config.toml
n_layer = 11
activation = "swiglu"
rope_fraction = 1.0
attn_scale = 0.125
bias = "none"
parallel_block = false
init_std_qkv = 0.0488
lr_mult_o = 2.0
grad_clip = 1.0
warmup_steps = 200
schedule = "wsd"
decay_fraction = 0.703
batch_tokens = 32768
seq_len = 512
MLP neurons of a small language model. Each row is named by its layer, matrix (gate and up: input weights) and neuron, and shows model dimensions 0-159. Each number is 128 + 32 x the weight over its row's rms, rounded and kept within 0 to 255. Numbers have three digits each. A neuron's up and down rows have the sign that makes its largest values positive.
Before each neuron's rows, "fires on" lists the tokens most often at its 100 highest values on Wikipedia text that the model never trained on. A number after a token or word is its count.

fires on: "vel" 14, "el" 14, "areer" 13, "ource" 9, "ug" 9
L3.gate218:158100123115122108158137138134165140193074086147163145164120153186112115042156105105200160138136157109099126147106157169143142114135148097159090127122142136086122124122192153119163154085107199133109157118074101142198118109168154132146087083157080120103149102061157097139111103133074188113105170140151103142127139145096150134159075143109103119112094147062134106106120165167119101195120117156160089129083168161135169162042124137105150116104088126113095112155150112060103058121187146
L3.up218:126053107162089188096036153154105114118083098144159163171101178136128093155137147151124186170108093136134113134119144090129083162111096155145141134088133154055139134104125118180146157156125074192112105087092069203163121141143228152088096071099148061103126097169099099173086107094124089141120103106134113128091112155140187136127115162107124137165127121102116153139146108172115148141123096139159083088146127181130167167143159107082086139140135106146128111165125152128112128183172093

fires on: " is" 33, " was" 14, "ent" 7, " named" 6, "aced" 5, "′" 4
L6.gate143:126150089134104133140203054103084086122122144155141149201138132155136146075171116165160198129227101078121116099065066129116139134131165158121089149148110135152126146134156144140155134150113103136101138103127106124142141115098151126076149123127120121113146143157141178144076096146180134104123154085061125136149146149102104157114104143075102128179158109075155072123113137074139114145162132114079137096129134084168085096156189184115092097086080179110227146111116141130087153131143189
L6.up143:123163165083170129126149166149122122191136154116124164159164085098142129113142121124160163121167118099179096150154156124076139101068062149162097102155140128189153161149086111153126143142104169147127123105206180159175132124083127131096101093200090143097120083117117115176134155118156124121139135108097175102158165140089163166123102153188092090103098137102102129070156102104127143134136201102149133051167124125093063103138116144087169148123094090100198157107087084103123158096058091

fires on: " as" 60, ";" 17, " he" 6, "ater" 4
L8.gate436:140076145165128161092158223109115112096087157062104109103147140112135122115111083150144095104134178161152116148048138131147179128142161148149118138123126162127097124107134134166113140116127117216115137156065027097102112212122172174115095140104136106119149110165140094153153107140121116140128153108220169078084103127139144180131142091109129108135145137107152107076153127128095193167133128185129136068066188149152131135081097100124143140138073133125156167156102156143097143113152176
L8.up436:122144135158148152147182128117134113135155147081128101131159173092181138146165140143190164079164173069084161110115145140121088165131138103108095135169070133177172138095089087145028192068127150076094128159112110114127151150098129094095101122155127090072080171164071080147125103084128130080135141132107195137132119165170129102131136140153135106162074164118113140175152065115078096107126118143183115157171104126123107150135132074152084129142095155143190195140122149139116186127140094

fires on: "er" 15, "pt" 11, "ate" 9, "ree" 6, "ron" 5, "age" 4
L5.gate268:137148115091151137070150170133082121082100143088126122073158137132135201116062103108185152121152071119142133099060107104169123167133207113176124201164137127120161145088092174128143157138113146091196148139166122152094115125168117116124094102151070110107107123120155158092161082083111155151090098103133140099185101097155173143093140129131090093111130159081158170086179168134113091144112187112137122154096124121041190136119122086181117057130095142122128143134112149127149165122112080
L5.up268:138082157119155122096128147146132189163114126105130102116193177208096131156129120171146175152149105160136121134083109121109183118147107132166145137122106116105121101097124170097178102162076128105221102128143078164103130120169123149198116107011137042095157156092156108098146131080138102082147106111129160068116110137117120159089132159116136149120163084150109128072150105161123181140097159119071131161127152136130163138070163130178126177072147169108120129115081109162167117159100132

fires on: " C" 25, " Ch" 11, " A" 10, " Ele" 5, " Gu" 5, " Sh" 5
L5.gate368:111057104129162097153141106142071087049129110101092059104142140153125170195137064108089156076178162091158107092166111080129147154115150112136130114096175078101108075142133042131167114152153135146196156132117151110112087156115085133073114183148098150157115129150179142080122138145095076142139145190119131141125114156121102115133082162142104177128154149109125089100117100139113133132094130177105149200156136092216182153131131090117115157097153131110138099130159149136115127157114198
L5.up368:136170142189180131138066146154156137149136115115140138093066122197125143084131104173108158118085140155123149094106105161128092131169151117097207136098081160200159100120119141140165106127169113190082142106183175154144106136078086125127084087108132111133085124097108139129105088173168127128173096110165152114125175163161140117056050147123144129112121127052134142092163106045154123098164164132094156134202166111123094115145163136114098133160132089075116163133115140135135184096158104

fires on: "let" 15, "or" 13, " was" 11, "ens" 8, "is" 8
L5.gate171:117148125116135080108107123115125112070150113108073153147122094106168135112125128153126108148118111157100131085128113157135168169116170190105134131090150121128117091135118068149200096132125151154119147089173152100100152092171114132142075129150140178096092128121122156142144057133120049135100115154094149107147132191119148119161133223074123124169140156158184107171133101124139111113136143190093122151142074122078138129255117101123097213139120100122123164168105095086113175061140089
L5.up171:101144088175112084134127161116092144118120128127097101093137083130207103171145158147131150130087048073144086136121103147080088058146048111156112117134164188149144124067150113147156197077115138164111171100097151078169132150141126161102096107128156106131159098215124106115149128054171157117086150142104101154135095126135070163139136122112111115162188117143147132105157150129145116136148180102132138112093125130130125126157140158156151166183108044107184112201152125095079146139142155

fires on: "st" 31, " St" 23, "St" 7, "p" 6, "pe" 5, " p" 4
L8.gate214:153117134180159136100128114145073123172144090096159138136119112117181126102143107111127138099197126145147100136110128099150182150091112127133177152121079136070098088133126116079191150112211091087160175154083149126126126088109126111151137091140111115150134113139120051208101185092145111081169117085196156080148097121144148131094132074108140144090182129104113135124137128159092149118070136095168172149165144114123148116136068148188125156126189105107091040107102125179187094122149154
L8.up214:133091124123109123187078078131103153125077107115158185174162109127119134171095144082099150153127118115216066158138142126080148131142095132092157142104135135056148155149098101083173128090130130124110096126130132102105143202046114114177164113155119159157148146146141108064109171131141060103156103146136130149116162086115129156070112152088102142131171115115111144129126131079151155149103121165163094132126086122143146163121119110099191092206094134125188092130194186119150041165099124

fires on: "u" 31, "ad" 6, "d" 6, "at" 5, "ent" 5, "az" 5
L5.gate120:107126192138166111135174182064088125142139156101108157131154136098109161165149109111141116134146156115132113138082091117146137121155152194108115114115117107128153123144120154112079084127068159159155197121068134115153067136119153143135067168113103119147151141068145128228124187087042150056119149117112152106173134123115126089152166134155097084168160164115122149105127204099128109133133128095161149076090156106111078135155114173142114057194165118101181142094102073115122109131092129
L5.up120:185117086144150137121204142179130143142141112116124155138133177109110164113122143093103172092118174199077095139146137122118129143119160034155107123109140126139088178151169078107130106117122127122105049125115149121156091192112132106132159179125065084111115091135174158116108146167162103155116166148180150151173110111105122069149090091139129145090142168116128159127157152127152076109109069122076168149154076199116133102104047044101184148088133140109105127145146092101104117142120173

fires on: " (" 14, "un" 13, "and" 10, "er" 8, "ate" 7
L3.gate312:111106155120186160107095124119054120067166116125158095169166128105123183126167138148106137100167152143130123088141106118142083110142170139148134165147130059093121108164073147145104073179076166114143141121056133156099153160108082168063075137117114155149127094149117095185110128145071124091143078120107114155122209152141093134132112108049089143097143102136109112181153103156139114128126166127170176164113105128166104146139123126096138104100164158167146101148077158084093129244133127
L3.up312:142115106168077094149099117112120090145089084141086149139129136084169160159134121138079178117116147145143127111124132092130174128136117146108119101054148123122101083086149137138124148128123099143128202096114139114137113124152043085145108170153151138187132142165161136122146181160082075144065092182169160167133144118153071084040140132127111140139087060105146121077187146071076123103162164121121106178078166041179111174132148133138090130131135203136174123125107112135103145151146153

fires on: "2" 27, "1" 19, " medal" 14, ")," 8, "ction" 8
L3.gate348:138171123120123099200107065164184096149105122095098073116051165138178107094103146193116103119163159090111132150120148110172176114119119110172134124092116099099155122120178106178076154090154075119093118079131115127127158142162170085113138144144157169122182166113115086112101114161112065152128156123105132189112069124088098154107084152097078134106151118183094128120165085067109138123116167100159209173099137107094212124146112121099157105130180119089161143134127133131153164155166133
L3.up348:175222131106100144132130080110096130124165113052119121127156198072114132081161099090166120075101087075103160110134146172149191158107114114149152172096110128176188133119164127174081113100152101145153101095086161113112164177158070099068147150102149182158180093140081161140120118172139130068130116136141161141135174079188129164099138092138118091124166146116112144112138199147097100102096089148085132124180088071108130113176122154138145127134136120139098129157119153116091161132087098

fires on: "," 57, " and" 12, "ion" 8, " or" 6, "or" 5
L6.gate19:179144104106133142073134138107139123090105144129100187123125136133196067141112172137142140151129065167117126191161124131118079130113129091137195137134177066130110101125155098118136093148125126112076154166210160155217185111132079141141139114132106069175108097128111141179132136143112151221111090041131113116109111129166152119143095089139135062091153112131137148098079132177102082163121134124174156137158115102144122130099170107141174158093128142119078091154170143112126137084144196
L6.up19:183159112126134115161074172139106144076157164131129125139120176133108049104104163171115086135084114174141126160148093164148062177147176136140172127166120122080082080167193095162131163086107145192155174112106125163168080152187093114094146123142144083106180128096131165121121112120120110148102153078107108142115166093201072122144131075187158141084096118125109156088153104120140119127109116042150150107119146132113172087188105060103119125112101129104143145160148161106085126136165119

fires on: "," 84, ")" 12, "\"," 4
L8.gate131:094090184199125039185124093119117108145144113108103122094179188161125169106110143150133153134158100078102159181122095127115136083115099159129113165138128092099133158161132076082162140082086132180099117169061100109107179155123080095112085124112135153102143118123108142151137147177126095074133157054205171079153096212148116101079119155111153134109187118117058145109119105133171123092094145152154091092158144163128124123146141065152186125114115141117128123160140125102083119124134154
L8.up131:083165188117152083156075080157162182159208151102130085101124169164148158168140091091176150128122095119144166207132131106120101113105106181127116127060141118124113102158067074117140137094117117149161105118170081111104127095128095174152053117111152145127158142083099174122109095132134065079141156057116166147163096119141161122098139114164131120090122118125124160112110132132193151081139120125110122107157157135171202095128114141109176154122058150127119124067117146116110187171163177

fires on: "re" 22, "le" 9, " Re" 6, "ne" 6, "he" 5, "pe" 5
L8.gate167:105129133109090093108166134168144122132139144083165076118176111145144164138162117109162115136061205179106134125130099047117126093133110169106219178074110114107115160127171078083100100107170152070143166142122132133172136134140141124168163078096105097090118102183097116113120104157147179133137183098179071111159098024157125137149075141134111131141113091145145167101147157116123106125114193167135122135123163125110114107164116141124121187132073211101105103126130146161179122132102152
L8.up167:131171093127171082126207131119201126134157145104149105132145115185067125108085157138176126094097171141084142156170095071175109088070088136105126119108179130104201138053133104121102153142141112096165158098148127166152150136099118103175185081180096148115134081113124068159165093125155108120131175111161085088140113073168162195131092105134076112140073107136142126112149131127129124094135145056102094119152127143177122109130132085164136133129084053133137108077123187125151147135121125

fires on: "iz" 13, "b" 13, " any" 11, "z" 11, "y" 7, "ress" 7
L3.gate358:142150141160138065144067135154102212132089158134071149125101132134168101130104101105114174149094163158123112049119111098086108106156184185115137123089175149135165120155134062117127176123073114101138026135172135106114150140122128125187117203140203089145106127131126090096161082104137169120137212167150152129141159113149187140106162115127117148120148098128087093161131129166214097154162142128107102120108101113163130130051106106110097139163131126106125096099106139146116102106153097
L3.up358:147087152160137101163106104113141158142109097153120129142095112129157072106138187045150134152085131090146140127125135117138087133142114126105155131103167134124138131154137092180152125158104117143162060111127175139138158089136103125184104164166147146145091171163093081067163152112116185124140164079099184144123184203095109142171089122090130091173125118151158092140067135154195104183144103177134096105154119101177154187127126086110137115183161046081148125059116125160166091084093131

fires on: "it" 20, "ing" 9, "ells" 8, "g" 6, "r" 5, "or" 5
L5.gate335:163141158172166145103113152077193167119132119108151155136182214078084100123157119170128155161078117155133106115152095053097116108161172084128128153145121130179172120129068092113161137171176119098075165102059107117109130182098093057117076106142143161116149079116164157082141137111090141141105134113128154097084095146173109150113127146086182119133135060152082085130119133211114105143165168158149094103135140115142154112143134153138173111176097115123141133141108080125069136081164156
L5.up335:145119080100134101120128124144134127105062182124156180134111139123166107117187100153126144046053072106129148081159117143110134128219150094152146105093177131089158164111094142156172079160151146164076041137118148180152098130128109124150138120163120071178109116063179142077167119098181175132119151094132115114080112116164136077132063134114120082164139125155098105069126152153137101076184145141129120121105180102149117122122114151136172140152173153127110164143176161118125104080110107

fires on: "C" 23, "at" 16, "t" 14, "P" 10, " at" 8, "G" 5
L8.gate434:183132181131131159115151089117104136126143151099134125142123131154136069161123098131085155153141119116176139176161099150124150106077134167131122129184144101079106074143123082098144032097126174076137170217121138118128086159086131139108127037102052172109137129172129105137120157101112118069060100114142150117141124078109126189157129154143168146136128166139089193130193178170156116083114124077180161114107119086141161141103113159151142171153091145139113143090117098107126140089139188
L8.up434:159108152103113119075112107140154104122096107118163125114138120117128104129083075132124164174100106102189168076062135095161120142110130110127200157157168097128162117214083145125137108051159116149125171118151146113107079156106129110071088074147108164173138131185149136122177097201109125106053123124146112095116067170166126176171177136198149137119086149157113133131136087133201087089122112118161159116106134117158106097153077150171126164112161122187122152118135067111126154088117109

fires on: "ran" 12, "ater" 11, "ord" 11, "sequ" 8, "per" 6, "erson" 5
L5.gate197:108203156102159127118111149120158148090140155058148165155143169059127129083127140140117117137214172165117121102073148145120184105116097137133125161111098083134107103125138089120077200179148136158146156128118174124128143174062161157118086126152089126122099143160093078172182137131141122086140087139085180106124153132102168126123109096106058162117144134165087165065085153165136107146121100160148118143085058130119146110194133118141086103150133097118172119124177101109182125139109215
L5.up197:147157093212117157161103138114164125117151159164139205121126110157057147089122131110178155100161098106065146090167099118086196158144142070020113139182085124108150138105184125106131103149137106129123115125120138129125189142087131088088109103157085132105138106124164113194188136094125133154145178100160166160088149188152145118099127094100133129074100126057125162089116137142130086110091119157157152183125152097122085164118129124147109111180155164101096127147131129155082117197119132

fires on: "al" 15, " Tom" 11, "ot" 10, " Sy" 9, "in" 9, "ridge" 8
L3.gate424:140134119153128170122150087118108138121172128153116116105134107096147141094143096131113136163130147210110198100116115172101132102063119130157128161143131173148189147125157078140086115155075130112203192132146130096176177099169141151154127103102120128039176100159197150106130140173140107099108206122095205122100071147094156134144104090136112132158101092137129092095153167130108054106097179104080128163116096117148156136197121121112081143120142152129102052073160129140101130123114152
L3.up424:139144193143137110123108139130070094188172118111151139096097165156134072116092090166122119137100110187130152150239150125143075103139078082139109152096109167064094117110115107134128130176134118137093092108144112152094129108098165159164164068063050098155101122167142143095136145129146123114153112105128144114122097119094108127188134151130115184174161111110079144156177124121130104179138139220147129176127134136118146122196116154087041132136140112124123078112094184139154141121178091

fires on: " in" 23, " under" 15, " In" 10, "che" 8, "our" 6, "In" 5
L5.gate91:119118154157161116166163111144110140131153077148075119157147163159081153125164120083093192097145111116090126152050117127165179103080073176133090112178147102132158099094101158125134136103164171090199137092093155147151092104088177129162112115139124087113148140137086145104122105138066122113107071172094138149096142202129142113140139134154090146105144149118199156121167194105116128143159140158147109114175104133095129146038115160134118123103065196156121089118118156157137061067154172
L5.up91:128128190158175155077128082110123153204123091189145205159151140154159122154141172101155170206094130144144115116146150111125151123114154103125084112092191086099063118132060102125115072102102075080147119094095104207129123114155113128128161115080093122159144169139082130132150153139122131123112096071152119144133129148140046104131147170099149121124136149095201107159134097124143175136166157134098082183135170091121082104118152177149130135146165122073089103112166119145117128131113053

fires on: ")" 41, "in" 7, "ra" 6, "ol" 5, "ro" 5, "ens" 4
L8.gate158:131155173117106124131193135119145145165104124142157136136155140155085125162135104113135169201035101136102178154115093159145121125155167108082163061179148110156128152053142121135116188099121143122088172140118111135132141122038134106168140099162085163069157119083124114178076106151097115121140136157090186131191139106143213108116114113134127107093124118085161034083098168178120146142088120110122192118142101127107091153122142091114155172121110142078122096132127085097125173156147125
L8.up158:122178091066121179122113143152129153194110176149154101115105170170137146158157053106144134173093167109111111113119170150171092099139124200115158132113129133082129148125101116123154162107069061133069185104141142096131125118085150135085088109103140176118170151117127074167091057132153188099177073124185161144109060085083088130119095157141134153169102127086114113134121117110128117117129090126109156159125091107123160108145163091129157176174135123165122090113100103186171117164206122

fires on: "," 33, " and" 21, " to" 10, "ip" 6, "y" 6
L6.gate150:170087139181153152135078038101102068150097137155134117132155185147139088170122148149113163116140092094142139077074097143136142149076170179168117084151162124136163115109181074132179126167077129125116098088136049120161100122166120171141120179152122139072159096148173144138122109132118096074125124091116101137119145150098148009114125062124090157145152107088107188113161145145126126174104127112125150123157198144158161136159182107148146087126138136147152158179148122117158089139107148
L6.up150:036143099177126186179098034151101105137124146179140114133143147137126078181182142096070104140142178095179143162165113108108153119093181088089121088095170138125124133133051127155144120110166132136107075107084109123154168095133124165162182121155123162058155146119136124084083151131136106127134155149136137149092152108160188115152125075141094126093200158098116170090155111176062108111158131057102132123117131119151148186118114058114128148115164140104148147144113098152136120137142169

fires on: "r" 17, "a" 16, " U" 12, "/" 7, "it" 7, "l" 5
L6.gate172:120126115072163139153165124121109105101074106171127098148170155223086087135082164139084179129131166154133176121161092167152154137105116111135172074124139137111135168116085095082125136150113135142138154168139115183112161166085165180157098135170152116059134153174201064089148152142129150120113127122154137150110108083155108091129132151113145190134171146102070070171057131164128132105075121102126156132053117107130080114111111191160117169072108103124088110078121132072139115121110114
L6.up172:181147108102150165059177126139109122163128154092148156110152123137080077132098149134121104152099165103109126135153150124135113132138122139078140092092087155110144103131144054131168133126150107092115112165136159146149110064143121045070187074100126077144077118135115216138181115129124071158149132156103122136120148101149166141159086180092174128091132166077145082117152128131152037094124141145154112159080165158140165140171117118121159108042135149122119188105115167087195110161126094

fires on: "ic" 34, "ol" 13, "in" 10, "al" 6, " Col" 5, " to" 4
L8.gate418:132142064146171134098118130113165127149145174118196134105075151131144151143100064133173138142102122147139117125134096188134183122135099122166140145120157189140119111076098123111151164153074123141215094097131080091148140092130128168142067083089143115100127187107099142120147111186139143100088097140181109097147101096133163154138165132110171121105184150058075095050092053116098141163115133136073176136165142138154119137186168114064137174116113124076102128134124134105115107118074176
L8.up418:122098143174160041161091150081114152149135145128091124141137108158154066147071136181125158170112077160077140136103169099126156086116128140132185147119127155085126120133148118092130137076105167160075071116146114107154104093085188137122152154124176152109117141114153188117132140107163164075150137090116086181154111122150175126142082120080107104099138162132104083094157152108128165120155079136125156139179152137096101117228163111102121166157149151095126175138132117117232064149103084

fires on: " (" 13, "ir" 10, "z" 10, "ic" 9, "and" 6, " of" 6
L3.gate241:051110124114081107129087071144135136093169099142131069115094110143139126143105173107060168132100177155120193159113138083187140082137134128151139149078096087091141088119143142078165173137125084160136173107076134121083130185165167139115111130111138150102146097145171124167099105125092119092066123089121131184056184121145085112138091153112127165086192111183085126106150140115145128142188152145146171167060097096147120129137147181118138150138159128163161139125127090131130213175109133
L3.up241:133150115119095151128100191149119075217150123145173126130128170135081136183147164101148176062111149139126086184126138088074093121126088129089109124127098115081144083117127106139134188165148144187155162134106118104113095127164190219103078148136072116127106094140219140039067215170078094130176130126124082157144140127151114104123128143133131094104128105124101102094115146101090089124144134125146095134088084113174163125153140133126129114173154142104165126121160149163121127083132118

fires on: " and" 52, " it" 9, " \"" 7, " but" 7, "," 5, " there" 5
L5.gate145:159153115137141112121113124186115078069121124097147154068162132107080165120145140122091138156095115139129169146146132149124135090128098078110132102134118093072061091141132118156124144148181080158083156165117182155136174081120168088147092143134153116157120111113108104183073098124118121090096178076180157090097172137168193177145136162116164091161165114076117150124144122112090158104154172136156146114133155143174210134171128072146176127144095084139068188154112151072139071077169125
L5.up145:125135105156090124095151096144153107203169113135194131185085138134180136063158177151085110118127116150136179144151106179104147109089130136187119191132128191126090124153149153099118152106044094103103165113101105138181131128112122086135128104114124117115086137121026142140147104134137110148096117133076138118148175133206161140109084130112157148099142124083152167158138081118115112119096116169129180133122150070126103118082085105173202138115066120140183110081134148180123149099065122

fires on: "\n\n" 26, " |\n\n" 14, ".\n\n" 14, "\n" 13, "ate" 4, " under" 4
L5.gate327:159154138150142074082168137174140191157089116152190108139116171164174153095126131143149161095107078124076136135143162158117108107168159206141123113132101043136119063127151100096153199107173175116121100050116170167095098093139164092105096055095127135110121091129092149148158158092143127107096148129193108157140167090164112152117078167110138167140136139161082123086095082136136130184100123105136127104092134112140143125191149152122161109053131142110122143123117179078125114090076135
L5.up327:145164203102167078134164095171073108162121113092121159083111107145109106109157140159147191048122139084147099104072166187146129137153161124121094137113099150119138105093134105157121127104128129093146143175157162084151147141101119102155168136134122106109146168104106212145130105097129182166109112117086131147116125124173144133093157146097141041091071178123145045103144138104102146105138113128121220120076188101173161087129188129112112154103126158103141063101076138102147135169112140

fires on: " in" 27, " was" 12, " is" 11, " an" 7, "9" 6, " " 4
L8.gate235:132189142162145092112148126161126118165081118139043078093129135155139133085059073154184171065151167136122098125089102113116115120167104116164151152122107119087164165096198115147092191127190098144138146110071150104127109168078152144122164146114092103140180161139125080132125079161104080101103120157099140140099183134103154101178109207120116126129156182099101098143190101142140147089136135148108127113122129119138124124106030166131169122136104123133123124105089151168055152089080136
L8.up235:142150139120143069141099196179131151100124162102086067077109123121077153110135135139131091179182204102162133067142189134104154118147081135144118161161115124113151161083166163111128184134169081149141161153123159063162127193161126140104112115140117111128131149107158086133104070210160155111108090143084170144126159128079186161134085130168073156108070165104126076146161142143119136110126075189133139073115122112086119160128099172140112122141107110136113112096102045132166133146139144

fires on: " and" 72, "," 11
L6.gate388:162154112166126122104129131130121100109102182095133122119096180083192152106146079150200149095207108126100140163130125148094158146138135178124124179085110107156128091121104155161171139132180108183107069115096165133125149071136170088098143086078159185096111196160156134107084166139115121097096100107115123168149156087146100147119099139058134144129139132135115130143151078089109091132089138084151170131132176127194196072118140071095124116145165119163100161175062099163088081136143110
L6.up388:082171099105167115183126151152103108120135120100142092085164160100093077092124125094176088124155102123134136034117097195118119120089133072102154133095087163119160171144131146127104090125116137179118163192171088133109116128135150087085096089174127110122141111093118165133082150146149096116082135136144087111125100173104179104145103183127110199095107147183181167122160104078137152107103173112153107128192158110121154103095158108117139089170114114177131174135161070216157088090141097

fires on: "ern" 17, "out" 11, "ross" 8, "3" 7, "8" 6, "ral" 5
L6.gate313:182102159117172093099126122090103143149158137117112107118120151156123130186164103147162127092110113098142093123123133119109161105135102120147155151161094086145092115144166080111100106217141102126086089070084133109175071100159098135089163127122140113170122149181107166127188135189086149148064132169078158125146162082155170223120121164116118073099095134135141123149107138186073129123123091147153106105060088160109069123152121175179170199128101126104107101112125096090190144106093132
L6.up313:147167094110173104163158175121062145066126098153182147159104128132166119144136079100129137053098149115104092135119148122201204108119096120143168161212157110133192107083169076105118119139132142153127102129145139117089143148114072177104138124116078112187122180121111105129062114096144140149151097085082113100123117190125117148108168104132149114176141071084110153105097096157150153117143135122169186138071087147186126154123122175090137153121105123129175116046120135100178130133100162

fires on: "ent" 21, "st" 19, "9" 9, "u" 6, "eng" 6, "ra" 6
L5.gate49:138147106185153153134163129099121119149140114106097178129146111104105175109161109144125111114137232107182111142120152147118102063125075131109121137078104121115096084112160061138145088170129118135161186145109155114186120137125106115134104135134151105150167163149149148155136142178145130063111178105086106144195104108137147163128107126186100130127152120110066116088090177206199129098082133078108114123093115153117107160098123150149136073068124091166192029163112143110100085139096106
L5.up49:121114121145147127122149096110125160098161102137091148147130155118120143136159086128214119138082080118113119107088144091154148067103136093089143167062161168130130130174156138070151145094140174127182161156127133122147138122099119226150168063078108068110123142107149100122097158140102093078195129148105129172121198145140091100046104084113154077129126174178155116115129195124114149144161170101106118121108139111157155103150136082141142114112115050158150119112120062105166099185079136

fires on: "s" 16, " they" 14, "ings" 8, "ers" 7, " also" 6, " that" 5
L8.gate159:153057128104143108162156069100135144125072141093179145135119098173143154118210087059118177121096125144130156151150154147132143055152098084081143173151112110112035081164109153096173128172127087175138141082088092175103095104119136108128144130137124125091138090084112161158119126093149132166067170133095112135109125129146133158122195114169088082179134126080127110128157122158163159142074130193116094098158105110171168113093177184112163133155090158151099126134097124151118120165169154
L8.up159:103090105110111162085094098108187137115063166071110103107253110148108162099171119153080136130162183125141126093107101141158135159133138112124134144186074143112074166100087158175112138094102114148139134053087109079162161176119091063110079097157203086158162174129127107136166135084114114137164143124145116098170110184129170174135146165099173106097112117161139142129156121127104145137070122175116107102127177161177142133146127103140103127144096086092144133112135134183122084108125157

fires on: "'s" 45, "," 21, " was" 9, " s" 4
L6.gate61:089140146114199153179138064116086084099130196112129139127156116078107153158095070126125148090170108069093113101152154132115138138113104087128154126132141164168183181077100133156100138145129080158191065140092030139175125161131071114138131071164124156114119144138137102100043162095127103145124133111152097143104120181096119141105074133098201184186137093135127098168132085088115165148136085127147117149137156124143125174108165095159123138127183149136158129119128124178120077108089114
L6.up61:129150116085176135123128115148120132127094116152087127125108199094198099123141160169084136133119162112147109107153118191089187181090118110133139120122082155145081200155130135131066142101107141137072161089098171149129172145082186113093122097165066127084108133092192110130073128138112166179142148061075193148075115132159169113114146149165105114140105155131153140098108109171090086159116171152139160178139112163109147111184154096140070092064131098143097167133113134157091162074116129

fires on: " was" 28, " " 16, " is" 11, " Ed" 9, " L" 8
L8.gate446:142154090173137104112165067121173129083063189076097121138116122086139174070084124170149110138163102163092091087159081157111114110162136097118126177113118121184076087126138113074190155171144196121147138165141075096153131146217149178069145101148095143145143160122093150169137095133140176154140113094105148097134136143158147085130149122110157121116099119133118127146111188091191149133112105127077097169130088107101068117134200118168148186124165145135163112168127115172094132097095130
L8.up446:127131120102129105086128132081112091165122133147153159152152161183058086084161159149108128213145123191159095130100184142102156112129099183126155044098096184121107101166144141073158072143083178182156194119166070062187144138098119127112081122144169132123104104087090146086125153128111122092107133127095127152143087160153111099176095127168160110102190077150111150109143159165119135123157104097099117097165158127115096103162188101126121137144149142136159133121076127095147070138127179

fires on: "er" 25, "ent" 12, "ard" 10, "ers" 9, "iz" 8, "ree" 4
L3.gate91:139087102071157134120133190097105111140138159154168165172150117140153186145068094110099103198181135166126136134111067128128173141138177104174120062064105171068125074110098186145151146117103201155132083113156107129096070117147156109192138167120109154064071092089115128135125121071114135145164110108130115112108168146125108114179101148131107153117088157153073099151121098103124104131102170098150180115099150168111161159105140115145079137166127118110107176172172162169117084086160115
L3.up91:089140099125182156154127171115154148120107167096137087142159124113090150148112138090076107131099103147110128147117109100174155128141147160159087102118113141168130180096163156149109149178099086112145113094123124087073131114158124116193091160180106143120078039089144116087108155074190166119133115124090193138032163120120119095145131151077140177107126163063092113094154106162120170123159155088125137187099078156069116129153150194144073117136142148147186157120134170108156179110139084

fires on: " E" 21, " Ar" 11, " Or" 9, " Se" 9, " A" 6, " I" 5
L5.gate9:088106139169154105152103109082123115128085091179144129146133175165114099120070107123105160108165129117178082092107084133157166124052123103142118117105173129166146135125118102143151133098111127122139114162128116161138145147159122085115132108159199089090119095148147161111118159142116110062144080150136149115148097150082071134158099139168145117202113127159144135173176133113200146157058106098169096081187166048218052136094159086091096153165103118097120152136143133141112110202140130
L5.up9:155153107116068091125188107164112119139119098174132126220137104158142068105141127111122136140132096139099105086132104115204083071142141143109066118099127096081097138192126115128138098108172118158146157120184113127074148149149170149095134142114130069124104168147121141139073152101092145147106148163167117181205076148114134151156123106152041115076123111147166141137128070109176173141086170075095153061156111168150108134100162123094140162161162139128110066138135150157141137167171086

fires on: "s" 20, "ers" 10, "ings" 10, " y" 8, "es" 6, "ies" 4
L8.gate106:122113137079145126107108078093150126160108172154152101152134171154089178193100091086103157118079117121194152145139153135107126119109149117154179056083131108158133170081100136194153159117103071110126142091021126173146127121114127098124095189134124095127122063137138073125086155147151135203172109131101182106104140176116181129111152171165126075147146161166147120124160160138149107059114160142206120137153148144130127068106132113106138116111123163168140150045109110143118100117144113
L8.up106:110057067143110097098123113163088108114083126165090110108176151194097131129181129168080178121135135174128139123119156135098111153168118152092154133127095190115110162168118159133149139153132063111082168168175108111132165076102120138160152135137193117096088107083116080143160140138164125112084133110178056122162127152153131157132150194165158107193063060056143110073127133151168136187136108153156154097094146110138155095133179131110127156138126083153113103097121195142142102102164124

fires on: "al" 17, "ot" 16, "am" 9, "og" 6, "r" 6, "at" 4
L6.gate404:143086166159119144133078097121071135095147124144187093160162149112106087159164189120111130135085144146169160076099100142120123142123096157141192137139142133096144128112131119092124096174131146122121135193120112135132130136192127144138123125172195146091064120132106105110121155184068121119103097063147121127137040099113127128130194047146185089114121070173094094138157157139145162090158080207176170144078136113158175178127147183138074075127137148121115147141089088133123101127149144
L6.up404:196133076139165066134086080076122114114114083156141108123159135085143115105138125100066143168120195135083095068176131119100110090148110187111120119167174183118171097092124124150128128096134148088108162133147149122165050159114142186125091121181094113109151160157177135124178144180094098144087101080096167112096080105167152138165158074236119123130073138141108124189127121113145116126126097177146101133143087133132055107130114131121105132152129139128142145104136160120162112132185174

fires on: "it" 33, "est" 7, "ong" 7, "ult" 7, " exp" 7, "iet" 6
L3.gate109:136100159112132172096100150135110115174126082157116170171091122124124112101140138166115145151146131151152105112145110162143121161139038159127110147070179174118173196095118087127095109152138125146040158137173078074113128058151118127108117134046130155064123110110132120118153106119154083119129112087157079143195123155128166197142173113122049141120160155082141148137175073035179125133097127122153104103159132073135110101126164139116158106163149103122137098144141098080104116141081157
L3.up109:131075114084095144134103133116123096129089101117167157165162132082090148100103125142084163164158126123131170117133132083139159153127144200140151110120177121195151138137137145149069092105133165086082121116107117126095099069184165159150164129099136161181125083109189144127164139124059116128119187157173084160116133032177128139157150140110097118149106150140171077131128123093093160095187098056144068088198137114187154120085135109120147108129104119136122139175134100140054132127105182